python train.py --n_head=6 --norm_place="pre" --tie_embeddings=true --final_lr_fraction=0.05
MLP neurons of a small language model. Each row is named by its layer, matrix (up: input weights) and neuron, and shows model dimensions 0-191. Each number is 500 + 25 x the weight over its row's rms, rounded and kept within 0 to 999. Numbers have three digits each.
After each neuron's rows, "fires on" lists the tokens most often at its 100 highest values on Wikipedia text that the model never trained on. A number after a token or word is its count.

L8.up708:513476463533519470484496498473498479526514501524513504528523436536463520513524514518507541488478486464540479513475471512512482496452472518492484502511463505510514527527464492527501522477494513496497483428533511545468507498516469539478501550506486474501500522511483508521447535494521522499466482507474495525499547489476511483537498498478496586492460487513435491499513454488505520504525520542430533495499475561511527509503507514525483531476504500481479481489464527459451481540517492491501522486488497484517489505470479488537532486485516478533514519489517477492512503526509498519
fires on: " ind" 19, " var" 14, " Roman" 12, " histor" 9, " rel" 7

L4.up412:522475495519492523491499493490528484495493488507500508529545533509508498519456473574482471491520509493455505514563489507522484517464514509479483475480473501514559501522511466513483513495457517517536482498513499496492489511485504516498511488484513529509510498543479533499432508516491493494487498487473503501516490450509514519526514533480444483501498524501529537490482493500476506441550483470455598520466481487547520532506485504511525470481499493512521492489506522509449521520474459461501504508503468465480515530497497519529496480454498494458455544471515517527482486473504450492
fires on: "7" 32, "6" 27, "2" 12, "- " 6, "3" 5, "1" 5

L10.up484:535491536521527499485463530484465487490532482521482482520457496476460502497507583521501460464481499423483515513549459471529511483482491500466482503509489486480516534514507484515490474503475500494489533529540514514456488529523543510490525510533485526492507468493504482540493488478523541502532495519497505512478510541476500456456480539542504495482490490492532499476491474483492491504510504450511490518499515484490513495487529482467542464483523490571518527522536519489496494575478484518518506510490472485505538498541488438470505475491444484526494491510506504506471497499482514505
fires on: "r" 22, "ey" 15, "red" 12, "our" 11, "ern" 11, "ld" 5

L8.up167:519513545489496501472488497486518478523494514518474522534534520474503498473580513576530492505472468461524493520463504497464557501572507474515455433493523507497504581518549501513471504523483500502513508506519517522490451532463515491485507494507497481503474521471467513484495471491513511498500501523502522509491488537478481492495481495499482486524480486486512461473490505481487483513478447559528519468476497475527472552529487490492506515481494488508492512509515492537472537506446461466507470507526491520479515501515531492474472495513529500476492513512486496443475493504524513526
fires on: " " 23, ")" 16, "-" 9, " | " 9, "s" 6

L2.up115:542521510492519499498484482489504527494514490508504476500461514522471475461467518484536476501532503490469488517526514474493492483518498483522515455457471494509535511543509508491483488456522544522498498531477445508500477507511519580493520480466495489537489467535498544480542521511486509568531490451525487515505499483519500491479456484496472523484505525503528514505487495510466490505525482498474565461504500498493486488509497497501517508467482432504464505474514521464420494538531538556494528491500527491497528485483508529538497452526490483456494524501497484503523545521490501486
fires on: " (born " 19, " from " 15, " (E" 11, " tw" 8, " / (" 8, " (born" 7

L7.up741:527488501514502488501507497491439508512476481486517494523523492433504497510505545489509501521428534492503519511518517499465502489472489469507506487500562518528493509473480520457484491436526508535497532512472486485468494496533491489490487512490545490556472511529489505525472478490482498503484500497453501517518503493459510488530522505541500548493466514484460445548512510509521561519502517523510501540461480491475510493478453520490516549497519497514469515524528518495504500459489553449500502519497528503476517494477478470516462493518507549481474501512490508474530525485425520508
fires on: " inter" 49, " trans" 28, " pre" 9, " Trans" 7, " Inter" 7

L13.up261:537472462515507466513530515488499505498482515531497549484497466481457507521523506472472527508516520500512513521564490459531505474513503515522443429501503525510511483491489536495525471494500504528504492489505496513438513446501495501500462500471491497513463454478465453522488471520526562495457506473503484476484506520499483445517520485502473524461480465469522503517498491520522526499538555508543505486490536568488504489544496499461498524509504489490486510505482524514480508519449525454486504491489482517509498518545533490458500520493508492478492512485529518464525507515459484464
fires on: "im" 20, "re" 9, "A" 7, "is" 6, "in" 6, "et" 4

L10.up709:499525502525473458475479547529504464535493497517523506522469497499477484511498543507498464508481491489475520503484496491497557517451506461537518451506431514517495488510504496506485492536455521466433514516494498524485494500508564495487495501501518560515455484486514486524543477510500516513511485503502487523492519460494497450476454522533501510489485488474529438470511509500507544518572500487511520489512527501518498469454486493500548524494542476527527515558497520485514494506485485495500506437489476513515498469521472496511495489458488490474517498530499515525503526455524497524
fires on: "r" 22, "o" 19, "re" 12, "ly" 6, "red" 5, "ix" 5

L2.up642:522489486522499484511512503481504523550469485480500477498492473517498538500501454539483540495450551520516489516448533502490530544540465493495431471525509505502497505473466476515478488524507526456470495490544501506482493488503502466487493548496534500493477488434499509483522484528496515468531491492495508478498513523446500529501543460512474531467508496448538512447525515490563491531488514504494474498466489499520474503509559463500546477493514480493480468520515513541515472490547513468510501476488509507505470497492492505539531478459500482553512499478500471493526496534516488509
fires on: " /" 49, " of the" 21, " et" 11, " of" 5

L2.up544:570502511489489481508516475509529484479533503500492520494460525530506474495467493518525467481513498466521516508499536547504519537501482464514497528460482508526531535501517507512470464497482487506562459556496488477476509519509508532500519494522523498518501521531478484451538510480458464520504508477476522440510470502518492485518497490484483495504486466481519501516456466532456511486535492487455540524487471480550477550528514528509481478481482478506491476476484479460466508544478518478488504543514494475480519546511518489500455486488491529478440555517473480488506506504505496453
fires on: ")" 15, "1" 13, "22" 8, "2" 7, " dep" 7, "–" 6

L3.up245:493539510514535450508532550496469479478484486536494490507459480485520515500481485517489555495500496460507475508496477557494504505522542479523428506524519501496487513485506482498498491482506484504504503449485517515515546470484547492491499533540499539509474485511511538490482498507476534480516490502521499520509495533507496490487456437503490567485484495497484489514453442526497499483510479520514545477432517553524451460531507516497492491515515506519499463494476509504502506507561572496511482546491505493496508481465497517507483454503486507516451519475487490499513462516481516507
fires on: "om" 95, " tre" 4

L11.up224:480498477525524492470508536521488498511486511519488503529462492468469497494508510538509474501463496502521508517503538522509497541491499520498537501480517516504519490424524517505519536484524534522473511461502528531527533512524500489502496480498471503483471470477510522467495461469510487520488395487465508500461513540480435456457528516479505524489520549501467512475530486510529497503524508463480548493518495493501512519508493499488479491499533502496507471492509461512438468536502497505501490465489480469557531462480490495471477536487525502459490550486479480481520528547499477511
fires on: "ul" 21, "el" 16, "b" 16, "g" 10, "p" 6

L3.up660:499527540526484517487475509484493493513502450506539450539522491508535502491518529507430520478458455489520508510560485525488528503506563495517475486500541492500518512516488511484431506492443470550485503482512532495485500488538467504483492537484530480510517483529499522520470508517529526493507505526478483497511496485507479549518530515465500490491428494512449503492453505454490514472511517510525477514482484520485534492503492468509506509497551470543485465498537567498504499475463490465499489519522459524486474525478526477513517527495517520475505516478506516480492509481469500473
fires on: " Con" 32, " cons" 21, " Cont" 14, " Inter" 9, " inf" 8, " inter" 7

L10.up665:487514508477512482483462489467482475471485511507512523537440489460503537522470538508454543523510478494542491526511518511485516541479491479503498483493527507515474512480521499521491443495525529479489482480495508532479481551525503485481490548501484531504494502504484488503441513514496469516480500521480509482495481467508486493543515452503478500517463569488507466532465495545527492503526550495498507517438518509484499504519463445491514496478490500572492539477531531498472472521509526462514494503483534473533497495448453495462495506511525537474462502491532502503489465475504499479
fires on: " sub" 22, " ad" 18, " con" 17, " under" 10, " per" 9, " pre" 8

L10.up651:543461517447483491486504507524442524529500471505498479514499465488503536488532494546498531486491502526518532508510489505487492534516487522531458503508491475546512484485481536452498492484499502468528528500479509521556491510508519460481473496458522495520471511488502508466425522504528506435490510478473466522471516475492478475513526485566490493493455552476510469503498453541501524519519521490492486473520495485499517571501465499484528457540509513480458479464523514535482494524475526507503486454520487496549523480487506502520499536497474506493488491530484493479503534509509522483
fires on: " as" 23, " | " 15, ", and" 9, " and" 9, "; " 8, " en" 7

L11.up706:502545468517473487547531539463493506491471471520523449502511487532511506466533505495565463483509492533498494506507521513481502508466481448558508472512521530498463547484524517500493506513480524507461509516516498515528496552544522505454515490483521518488477516492479502491488500476466508528501523476476503490473575476460464488483521439524487479498496484483500421530494471520533512544509474533490485519524492496490515487508461510493498474454493501479520498497523518499520473538487502485501493423481477510487519478506489479537460473497483468518493530499499530490494518505464511512
fires on: "\n" 31, " a" 13, "us" 7, " the" 7, " de" 6, " re" 6

L11.up265:502524542530490535488503502486485509476500522485521479481475418512517535520514518506506497437522515463477503511472509516506518491462513535484532452487497530509509536471509539498443495506488487495495521455495498478480479504522506511492500563502503481523524502515525529502506525507494499470494458474500454545528504504512467517487465492549505450508463482512476456525469515482492509511516521527489481504490478498508459485474479487481542469475499474534525511480510504447498482531527478532491501505537529475530550552492495429488465521457494497518520525514448522492503502525524527499
fires on: " R" 68, " | R" 6, "- R" 6, "mer" 5, "on" 4

L2.up570:507554493531487501493487507486499489550494486428513476502554538501484479497518510540516521488496528496481495516471446486528515511555547469554464474499506491494510518495453497510480494485472485530513468462546508495475508512434492493477493556493547519492499463493496522513511505505507510468505484481512478497516514490509435532506493516450529498476515509459502505460506496472527506533515512440450522480525495446528513512513476443499480496487526520501501477503478469517479521494481488548492467507497490479527481500509468541525475520481524512521522493476495473489493528515496548488
fires on: " pl" 27, " Company" 13, " mount" 12, " product" 9, " line" 9, "ert" 7

L8.up691:468483489531540500512544500491489504485538517513510544515478448454430511549520521566495506501490520513482492520499486495476507487530471487504493488505480495527507464507516542526511465522522535463485504472446467526472488529524533493489486510533516502486485468485526523513474511504453477497516506522448509468492497498442512459552496515529472509519498531484475498503543480489502522517497545454466483518462475518517467515489452492441463475517507495530486494537519523478513489518482492490500494489525440490498526512463533525510551465499535485503501478511522506506512499518492510509
fires on: " s" 32, ", s" 21, " and s" 15, " the s" 8, " to g" 7, "," 6

L5.up635:515481467510488482508515495490510511572485505508516476485519457507492574522521519491497513486513526518504486511498484488469501497481488492483493458519518485491518435475480497521493467512435549497503505492563525511476561476490503470492490519471546486513512467459514525519514496513549485485505489506440506530524489521494462540526542497473479508506517477407550496525511473491536488511525553478492490491448513494491498517490517509508475487521503509503495497521477528535474503498508511501499518494505507500491516502500479511531517503465468455520471498491535490530552482484465447501
fires on: " of the" 30, ":" 12, " of" 7, " L" 7, " or" 4

L10.up415:462504446514494492519501514468506525519489518494532518476465521485466482542508537489517469460522505497512550514488538487490515500481504538490479506498477489535496466451508549474516489513513465488451519507504508485481536489504495505489490487569468499501521455482455545503455515485455500494508471526457503503465532484443482469485515502519516490523505479514518481527477481530483516496496512498468544496518511492484505522510514491457502519511551486538467519546516535461507501547525510481489481469521487521537549506506500478529507467508474501511493476512488460483509518584498544506
fires on: "d" 25, "g" 21, "p" 12, "s" 8, "im" 7, "ens" 4

L2.up734:490506490519494480523497508497443519540473516515535470478530470465510538523512487487467492485509507488524458507474482501489538519517516533484484515504515499488522473486453506493483491507461494495522499467555495538514494483492513479485490524540503448467501449484448516557484490518514549480503486515492508525509513495436521521517479470472485508450525473447542519487513498502545518499496486510517550507460498486479441516471472456493502514490494521502486493543543537490506511483528527468516485492498516512513472540523582502497513515503498483526524535472497495519499491540457476512
fires on: "|  |" 25, " Republican" 13, "|" 10, " of" 5, " of the" 5

L11.up409:465523497460458482527527509493496487538474541481496531479504497492495523541524507488519521493458501555490481522489508525509481508460507522481492424479489524523517513453507527546508499474519488509477516445503488515526511517542489530499495499481496506483507469451526473499526478515496520495504479501456506502477534507510479450480470470505493498518481470462465468493497441507487506490537521502483514530533490480484499505488513532533494483495557497486495547502555457522418505512488496465486492471486541494548505494493501521544467477501519457484520534507522521503557495503492484481
fires on: "g" 18, "b" 13, "u" 12, "id" 8, " de" 8, "i" 7

L4.up342:502487496510489505494485489493476505515553442521513497468486473511475476483505450524463524506460496514534518504499504489522568538517534520516479472514535484540532550508484519512433512460524482538498496488492503513521494475467484522485485564503505511475492505486483492515496519507521537468492485503520448531484531480496514537526514515496485518499463530510476490473527494494497510471476498518474495474536472551538503521447461482495468499500510491488509459500515501491492500510492497508489499479509494440489532505515542522515540457475515473500522499518474420452530508560524480500
fires on: " ind" 28, " var" 23, " histor" 14, "-d" 14, " Ind" 10, " Histor" 5

L10.up254:517542507471475530525492561520488529524503480476527458460505478517493513527520485532527517482490501482477534516518494572501511487525532506492491509494537518515475460471521533467456514494423499491491467496453473488506478496481506460498506517450479514494494491519509532545512498525508559491497445480507525442538484509477495512525511475502476463533445542467515475459515481533516492549496509466517486458527506514509508511467488469530495490482493487497519494502507492529489490508538525506498491488487526511471508472487438506504519482469535493489475502524503515509532535508458516490
fires on: " T" 73, "- T" 6, " of T" 5, " | T" 4

L8.up614:511453487492472493514506529510484487482528496498529512524511489475474484550560475530493469500498487524509504507508491527490498528508527502525431462494522484512500479504486502430496488500483543500466516434519501476519527513542571505483508525496471487456466509468491526482492489491484496471477499469469479528466496511487445488517554472541492513522480484493502471505514477552495458493515514503500474457507516538519527488542495533489511452525536510486478504488523487521506497506518498516515500511497493503560502502496557520488473474446511481504498468490530457464500550503504523464
fires on: "s," 27, "s" 23, ")" 22, ")," 12, "," 8, "\"" 4

L3.up378:509564531495485490471494556501447507486580494548492468498475498452507502511492505506493463514442490475506515510511530521521489502490532431525482484497553526514493525517482499498434466479465485529522480489476507471476496516479491504488497531487511507505502497522501539535483521526482516531508504481493482479516521496510513507497474507505512479465474498507462493508473518503490508462539465471532487501519504525506507493492439514482519500453542489520517508501525517449500518505492508489482474565526555457454488546512473496547460487530515507475504498522507473530509516481493478485
fires on: " inter" 32, " cont" 28, " Inter" 8, "ularly" 5, " co" 4, " star" 4

L7.up38:504477452510481516502463499521464508498517473489475500507464463497477505569485481520485480485505533503514505505536461516471461485514493462495459462506523497504509473483491500455493510550515550483491516471519481487521554475496593483482494530449487528493470516494560562514487518504497486467507504487490492507502504476505476492553513503557508484532489502497513424501500500536495490543508505466461467442513506510485516477515522510486494474531503497521496489507554535505518520496507537522496493516501489488518508470498534481483521455456488501493485509495471499480492521513496540481
fires on: "," 23, ";" 16, "s," 13, ", and" 6, ", S" 4, ", H" 4

L2.up42:511474496488485521533473471543482501543511516493566454510502494495467522519457488505503515495516528501488542511455506563508491473560494506515485503512466512488526508476546508525489481525484519521485499508580465520497502515514479487486500532539479471502501494494502519492476485488515514477479500519465497488490493524509513481522526527459502584501518534493497524511510450490515528531490540498490497530512489486541527503519501500417480513480490452518504513526445533491487464472473474506466506502468501459524519515499507524527534457511494476535479473522502497518527470499467498479
fires on: "°" 37, ", it" 20, "\n\n" 13, " It was" 7, "==S" 5

L2.up406:514497526483545521537521503495490513514482515491496462489513510468551508512509481474484500488473527495526480510499531503510543558558526508500489466442509507535557524481490535483422448501490481490512505488512476545469486498498514519482520475532505478539438497493490501501495494482503547517503476483457482501492477493463511516488495502519501520480472504453517513493502503517552513540514485542504541487490534480510520529521481470465526506498494497550446494476517492479470493513456487487479458502489489496491474491450538525484450459495460519496514506514473478474501512529469528476
fires on: "; " 70, " " 17, ": " 8, " | " 5

L3.up744:502478439515509465550514499491487519506505503492557521506531480418487507549462475542495510501507504504488515518501509507487499480477489535509459507498509508510521491504482480521487502485460509552531505465526456481481542477507488477500515492485537487509474478485450540509482503507505494519489499531461492439472482467485515488540538546479449506508513493488551506471530490494520527500564477477451564529540517496519506515506511470501480500460528468492486494493512506516499496482527498478488485517498487452548504525505509509510517485472478529481461506484508505542513520443474492491
fires on: "2" 48, "3" 10, "53" 5

L2.up654:511475471539498475568515513493500483506471508506515482492521494504482587553484505471498513482500554524470497514532458475478531490497565502489468458524455486490494500474491498536507503500469534490526498472549505492482519482517508518488484493521554519487485475479449490512468496506500500469511494535406498509477487453462505491511526537492461505512536480477498496491518472504552483509517506504495526514480487483509460516531514481497516501500509507499485514500511534495497497499500495473523490479487475529543457526531536513506509454448449477493499489474517513531512509467493536490
fires on: "." 24, "9" 9, "," 6, "3" 6, "7" 5

L2.up593:493471511523533494478498496527446489509523462514485473505426491467496509550516499519485515478430542533459491514504519556482528513541464524494505505518500517523514492452529543497481477538524507465482522499509481508515500481474484511501504541542504499509463505484519486492471526520462499520496498499508502471540516521443490480473494454506483525490518527503480508485519472482482546514469505508476483508494477499530474495496522488483494441513517498542474508496492514489499494511529468466518463472505471416528506497504539522519528424492490484528522495483535514493507493534478517509
fires on: " s" 44, ", s" 22, " and s" 17, " the s" 12, " to s" 5

L3.up644:506529472504521492534505539508482526504502514489495455476498426523482550492507483474493458460505503481485492513496517532500515490486470484485528488496519521501522486447495531487464483496502515518519501448528503473525477498517505490506511550467506487522501505531527505510521528502426484494478497491484504491593520480480496508436497507557485516490437504493514477534526485471522512433525487516491514494517481483492480494459509488494515520460475524518501517502501525478477499523542500506512492460492486477479531491466523475490487499461495490510500557531457481495533534539497546474
fires on: " R" 49, " | R" 30, "R" 9, ", R" 5

L11.up489:557512473482488510480493505478483500542539499477488489491507498495491478512508514540556497487488515559507521515500485511481498497484512490496534482481511511485511502508507511497490489488512505540464495483481476495511482489479479536498502581464526484516452514520517530508509520507488551487471456495494490498547522489482452486496498462512507475512434504452458446479534479495554523508498556512462509521503496472526492461467485450521517549495518508489501467474480508477490449454490475479496462522493460465529488514487522525504491537540536462512540531502492523467491524515496529493
fires on: "an" 15, "t" 15, "as" 12, "ant" 6, "am" 5, "ict" 5

L2.up591:513518521487507499529508545514471503503497526488519489551495473517486525555538467490502464493497521499539474511488508555509488521496516515482506484462472510495525498431503511459453500495495516523508521452503442513517500487507503497490521491534476463516494507481495500491518477494448524489511490491482480486480479523501469479495459493516468540502462479471500486502504546505522555526508519531493494476535511464473541546483498512451522497519500453501461512469514520535513477505480524509479459502497535457527505492458554504434497441495483531535529522505462482462518499514500525508
fires on: ")" 24, "\n\n" 21, "; " 19, ";" 10, ": " 6, ")." 6

L14.up563:526528517525471475515473461476540484474487511478529536520497504473482458516491554474541513509514453484536499511499474506452525531464497505502495445454517537490491513505503566477490456471524520525492487505536495516459504517516489478480479515506499537526485507487511492513492530494501509514445489480483499516491491537536484447526526447487506471483468480494467475509515510490478573498495503492507466517485511485471536550555491471482518456505527530526504524502525536498494512492452481477503475504496494498518519513483508451511503469515524542498471532482532493494490492458518547487
fires on: " In" 22, " con" 22, " sub" 21, " Con" 7, " comp" 6, " Sub" 5

L7.up292:506507510508456501492540493538488503501514512509532474493527504526497492495506481520476506513487468493492537515456472520518501550504510517545484496503488495522553537467499518529487476520474507513517479462559461500491506481511525536491495484488446496507482497476500498493503490437448492458458499567518484501574488495539472464511484479509484501509518494505457491503484525536491493500520475490530463492492491485462524507471520446432468492541494483483501532510526527508509543554512536489494508490499504454468472481535494520502481482515519517534502535528471481483488540543516514490
fires on: ")" 81, ") |" 8

L7.up71:499472470496516475481531527489487506479499518525487528481461510456491504515492483497483490518502533502496491511471515519498431514509547492533478532495497509499497471442563489493502498492508524496506502436469509492466518483519516483492478507529488523488440488513494513522505466499486547510477487513449492500478528451494478474510522461481508600459512482482482519524495503554525489454542513512474511507459526514530489485518498499488506503523568506549491489494485523481487511458507539518504480488453491466490493503450512500502519509510506530528490488502552507522499486545492536486
fires on: "im" 42, "om" 34, "is" 10, "ri" 4, "am" 4

L10.up400:484499492513511501463521482481507504501499497504512473563475492502498515513476492482482506513444511504503520517487517503470464492464543482558530530502515494537526468498538526463482471532520469567501506451493509504463512478513465529488486497471475483463507517515491477506485489523541518466519474486459476526547545508501458520501463471503503526459486432442478483501526509522508490510499518460461535537521497478524504510528479484513528463460530500489494497494485468525479485490508541524505517509507483484536518506471525475528504513465506518509552525523519514507464539521507557481
fires on: "ent" 17, "est" 9, "ate" 7, "ic" 6, "ruct" 6, "ant" 5

L10.up575:524500520506496467478454495489472498487515493520502470513509500491496495495513523491486539510466503484514492520547520508481513504438481481525488459496566512490508515513512519458474520470500516537510534509480488453438529508540458486476495546467499536505506488506482516531501520463501474493481491476488503519504499545476506534539514518506502488487448546467494474532509498492488534541506484501520489559517507497495479493507491506494540519476529458544477506473541473490494516504496579535485506522523542492472498507439486480475455500500509545499454511478481487497515545470463472478
fires on: " inter" 26, "hest" 9, " pre" 8, " Inter" 7, " Pre" 7, " Hol" 5

L11.up527:516515490489490511529527509488499517543463504511480457479492520498478514509489521492513494455510480481479507514510541493525493485428530509478454477484472514525500533447486492497485475483537478518502537486528478523491510532535510463499475524540458490513499479501467519527503523465502536479498495552491519502460506546500519468491550519503496513539469524479476489525536476509499501469496500484472546532458515477516511491496494451518531504499528506549488553540516488519469476483491509500495440524483505481533515516492540494464449520517500490490517487528454434523513511523520536462
fires on: "st" 18, "v" 13, "g" 13, "." 10, "d" 7

L8.up266:503528547473475511502509507494457479555519439514499478486475489492506474512534474509484521490498526539470536511539474507485539467560563458493424485501527520510509490505513514482492509469465463507484505504488485510505495506456528479485491551507510483512487506506521549518478514540513561518480503484521493469531526465474495501514503476519451542504479510518495501494515500503507509483502465509500529444540500571502517501492482507505475480501505471488500438484463478462474455528495496510495492513503521501475523494512520540514520488493523475482464511533524453504537492493507474483
fires on: " (T" 16, "T" 12, "==E" 10, "==T" 8, "==C" 7

L3.up22:547507519503517522477458467499508496477515487492476470508484531524516495482441473570511439480512504529540466511519514511519524510515488484528495451467464501534533463494508536534501508504497502509534500525519469493510542511522529573489520488470519509543492507524496477498493526482466506536508507476456504516550490499504452497473479520527512480460509491471509472517460503488491499483504496484485565490505489498526499544489492490497510510470483495529454502477533480465425501562492533508503511494524496476519497491501523502521485500495460494511504532502467481457492525550481522479
fires on: " (born " 18, ") |" 10, " began" 9, " on" 9, " (born" 7, " —" 7

L2.up699:523501486513491487513471454526502482513510503516556462559496503493455520512475516522530474491499511497476484507467498535497477486505476507490478467511464500487543484479492523518477437559474517545467520509544527540497488514521474514493501525536481437514482462492508523506503493497486507511508505509443509503507475496527481488502525515471495509509543522454508527522470495458518517519480515505512508515523520463519530507520541522434532506499504431530475516527510508509448473482479511549474505525503501492487526545472531506529514466527466484519476450511523500531500475472497491475
fires on: "\n\n" 50, " following" 21, " few" 12, " same" 4

L13.up441:509530496484489503525503550467477503538522501513482481481451469487482515520481485496512531510533508480488536507517535579491476498485521459540488494531531526500500497477515494453506529503473573510462516496497501519476505527515550501499485477492486498470485493498489516491450473478467526500512525459518523490468520488460490473490514459456487483547482532502465474516499458548501544522495516513500486504530495544519488540530500450474479520455516496491517510487502512498510499495488534488456497424510537536516486480474516490512492474483490478535461496491516506522489460496490461540
fires on: "ri" 11, " a" 11, " the" 9, "ro" 9, " It" 9, " tri" 6

L2.up108:519497475514488515486461483530449519494527448516522461535516450487502511509475507462474495460510525481490537501499449512538457478559478498525478514484498537487505471512468518487515480541485503477501493486549525476540524475494516514493492500541499497489490488524520555519510463495500525476496486498518489529483494509489522522499485467526483520466474520520473458528507466448493507482502511526504488527493492501541461511537510494436520462483491475530480510470542550446476492499519455503494502486516478506543480516487506472482486529542487497522494487517513515515498480558520566491
fires on: "er." 23, "ers." 21, "er," 18, "ts." 8

L7.up512:507554532456517515518499489527498501536523447459507444495523503501493470490527530504468506485475511528493532510474472557499472493506496442485510509514476498495522464519522509442496496495481508495487466493516468501527504524512515485494482531492507497523518499546536510504468536500505527478491472514461501449555540503485517507544489430557503519501477514488493512487559481560486503528499484446452509527505481508473500488453522483496506472488494488473509466490480486474492485506485477521511482509474537501502480505460484531518525463524505497515503556548486479525511521511493533485
fires on: " (T" 18, "T" 16, " | T" 13, "- T" 13, " and T" 12, "==T" 8

L8.up645:528462513430507507482506516503520499510478458503510506484499478457487538515539502516509494487460488521541547516517519511474498507497553524543452457501509520511478485498584524461498485488483552476525534491512505483530504494487500535488508482487496532478480487499499500489491497480516500481480510490480520498518510509492409512491503468494520519467498439478508471498512515479506535527535488545509522451514506531496502488563519484514504495489490506514489514459526504529447522530479467487492516477531477517471513489428506494480530525468510501489543550495490501463496508494483494509
fires on: " |" 31, " | " 21, "is" 17, "\n" 9, ")" 6, " (" 5

L3.up66:535489451522526496469493538540468515514501501494504465469495460494496517526479488469473494469523534502474499500503458512527477485530470504516475485502488525508485486510540484459550484521537509503507522446547521492494522515523497465488472517505505472506545449516505508495496509510489494477474485466505491501516463456471527471494495450513473511480519490493529487496448462507551526483529500497484496485452503518493448508505517499449514479483507482504508501517533552528506511511534505534493512437452495536526513497521495524476486495540483503541452495514518513514489481586514524471
fires on: "ers." 17, "er." 16, " A." 12, "ion." 11, "ure." 9, "C." 8

L4.up59:529544555493505521538516488503479488528542451476494427484484502523524482492483464503471497479487516509470587515497534530543486485524546491510481518506485499498496494516521479476484496478473477504489481512559449516500506515473506509491498549505498506536480497520508512530463528509496562530481490474506514449500523486507537486534496444541505549484470517524512506483519445527509493534509487465487536497521495553508485482493463450487486497487491486490485468462481494466496486498524487525499485513483555494488501532485486519519518485518494509509510517534487458518508534501477524475
fires on: "T" 51, " (T" 19, "==T" 8, "-t" 7, " \"T" 6, "-T" 6

L11.up690:480450482454473483470513522511504508542513502511572510456532486524472500553510493536523533472503517480523489517511513505483552500458504527490504541498503517481498534522514527521510517465482528529519544501518510524486487500535480540499470493531478465497487453480502497500490449478512518464496479519441510456525519474477515516540489490506489528495511485428515489485460492499528483477497498534481445465458525495535486475498531457516499518493502488489510510532481513499488489479497509491511506490505544508524483551499491447537480476477506494505470498491555478469491445528502502510
fires on: " se" 31, " h" 10, " bas" 5, " Se" 5, " d" 4

L13.up64:505526488516454482512470500476500496497516525512512527534479527470487527520498507487476487526481445520507481507501482489448507520486481464503538451508510512525527541468481510480491509491464531519470517472462517516517504504473479457493467543510502481507523485494511511508526507507514501481446508514489499521508515499513498488501556524485492519490456534476461474512516509505516549495561512432505492519529527483531534495528457510485501483463534522537487529493566515495460459503468517493489491521527499506538514464468498480530474430540522526544472497502524496500464474466524519476
fires on: " In" 45, " con" 23, "in" 5, "re" 5, "ac" 4, "In" 4

L13.up320:555522517489475494501475508502511495565505483465510492458463489503515498517511497516479491483503529531486534510501520533474506483518520452502506485486492525497456469528511526466495527484500500507487493504506410500495498469501519463503449544473520516511455494510491527507493485529540525535477452479484532473499530515496502481526506459497475502524456507478496496449529499503512508579481476452485494477523506545480475467490509485512516480517516507493515528461485520492527467509533522549489421465476545501518499488482481463510525478498498517529493518530484489497502543526480513508
fires on: " T" 34, " and T" 10, " | T" 8, "T" 7, "- T" 7, "-t" 7

L11.up336:485501502479438464543485566498489495558528517494513489515499490484492495532480514477498486489510497500532535513512508548495542543468511485472482436506451522486513506490448557503506474485496547477480502488502494501519533538487494524502527479501472536446512475484548501531489487475535513493476478486494481519489549460523474494477547503518494506502497525509488479504521478512486476505540544493510522532504478541535491495521500496479525497480546482474512516458470498530496516507493475480475504456477498508529492517493503514493519490498519450478509505512536471533512459442508530442
fires on: "g" 17, "e" 11, "ib" 11, "ab" 9, "b" 9, "gl" 7

L8.up421:546475517519464506471545472508477523521520468477544496512532503510476488523498495525501448514521532536497542515537478568473502501491488537499473510484481477543539479515539521452484463494480514515493481509541464482520541475478513502483511503494509508487484491473522486500486514514471492479482491498452496518540506477527422473524509475506498500490495496490515483526482528510480539541482504474464500480510499484523520518507538474489498448532510472479482540482455553505519508506475559496496501457499519490534500497470502516505497477482517497477497564513472497429487543498503502480
fires on: ")" 78, ", and" 12, ") and" 8

L3.up716:497484463485496513547474487500514489523499498482558490531514477492484557555466496516520522502487492512493532514468490569486524518519519495498454513503514492465531485470521531519476479539483530521482540518535505533459490495483494471485489551542511453478450503497505521513489475492489520512488498516438485485496496456483471493484524529475496554497509499452490508508479487488512490517485541501518509523492541495541512491510520504454493498498502493537495505511474497524493489493491505496492492536493431466536512534432517478518491443484460522526451495510510512516519481476459502465
fires on: "\n\n" 100

L10.up211:536501506456532527530471457488482490472542509493543499519508528491440507500526515510480489510464475506522512513532537518483451496537485519524486516491523506486562463479495516453488450508505489572518496414519500521468520526498486523488500531481509520503462449481496477513533501495503513503515506456470486485510500504474462523541491490523479530427448490482494499490508504480497531487525515531438507532542495484491512494501491525490522492518517466488486515532497507526467461508482511508509514542512479454492517487479500478515493515529505518492528478496502506478449534486482501497
fires on: "ate" 21, "ent" 16, "ct" 7, "ement" 5, "ect" 5

L13.up26:530521467520493510493514503523503508521523514510500412477452501502475474488510489507531432476474440481450567514507479505512473482517507488530509542479543552505517502498489511499495487466515511562497510513512498472541477468510528528482499533459498491509451495491489545513524499544542511526476480506509460463489503509486501512502491460517498493476467491511496487489521472520536492516512542524447494511474513506475471472492435507489509470494524506510514524506476503497500458495487515517512482512472463503539520535451473511511481486492493506478520523509495517460484550531486534487
fires on: "ent" 35, "t" 23, "ar" 11, "ant" 6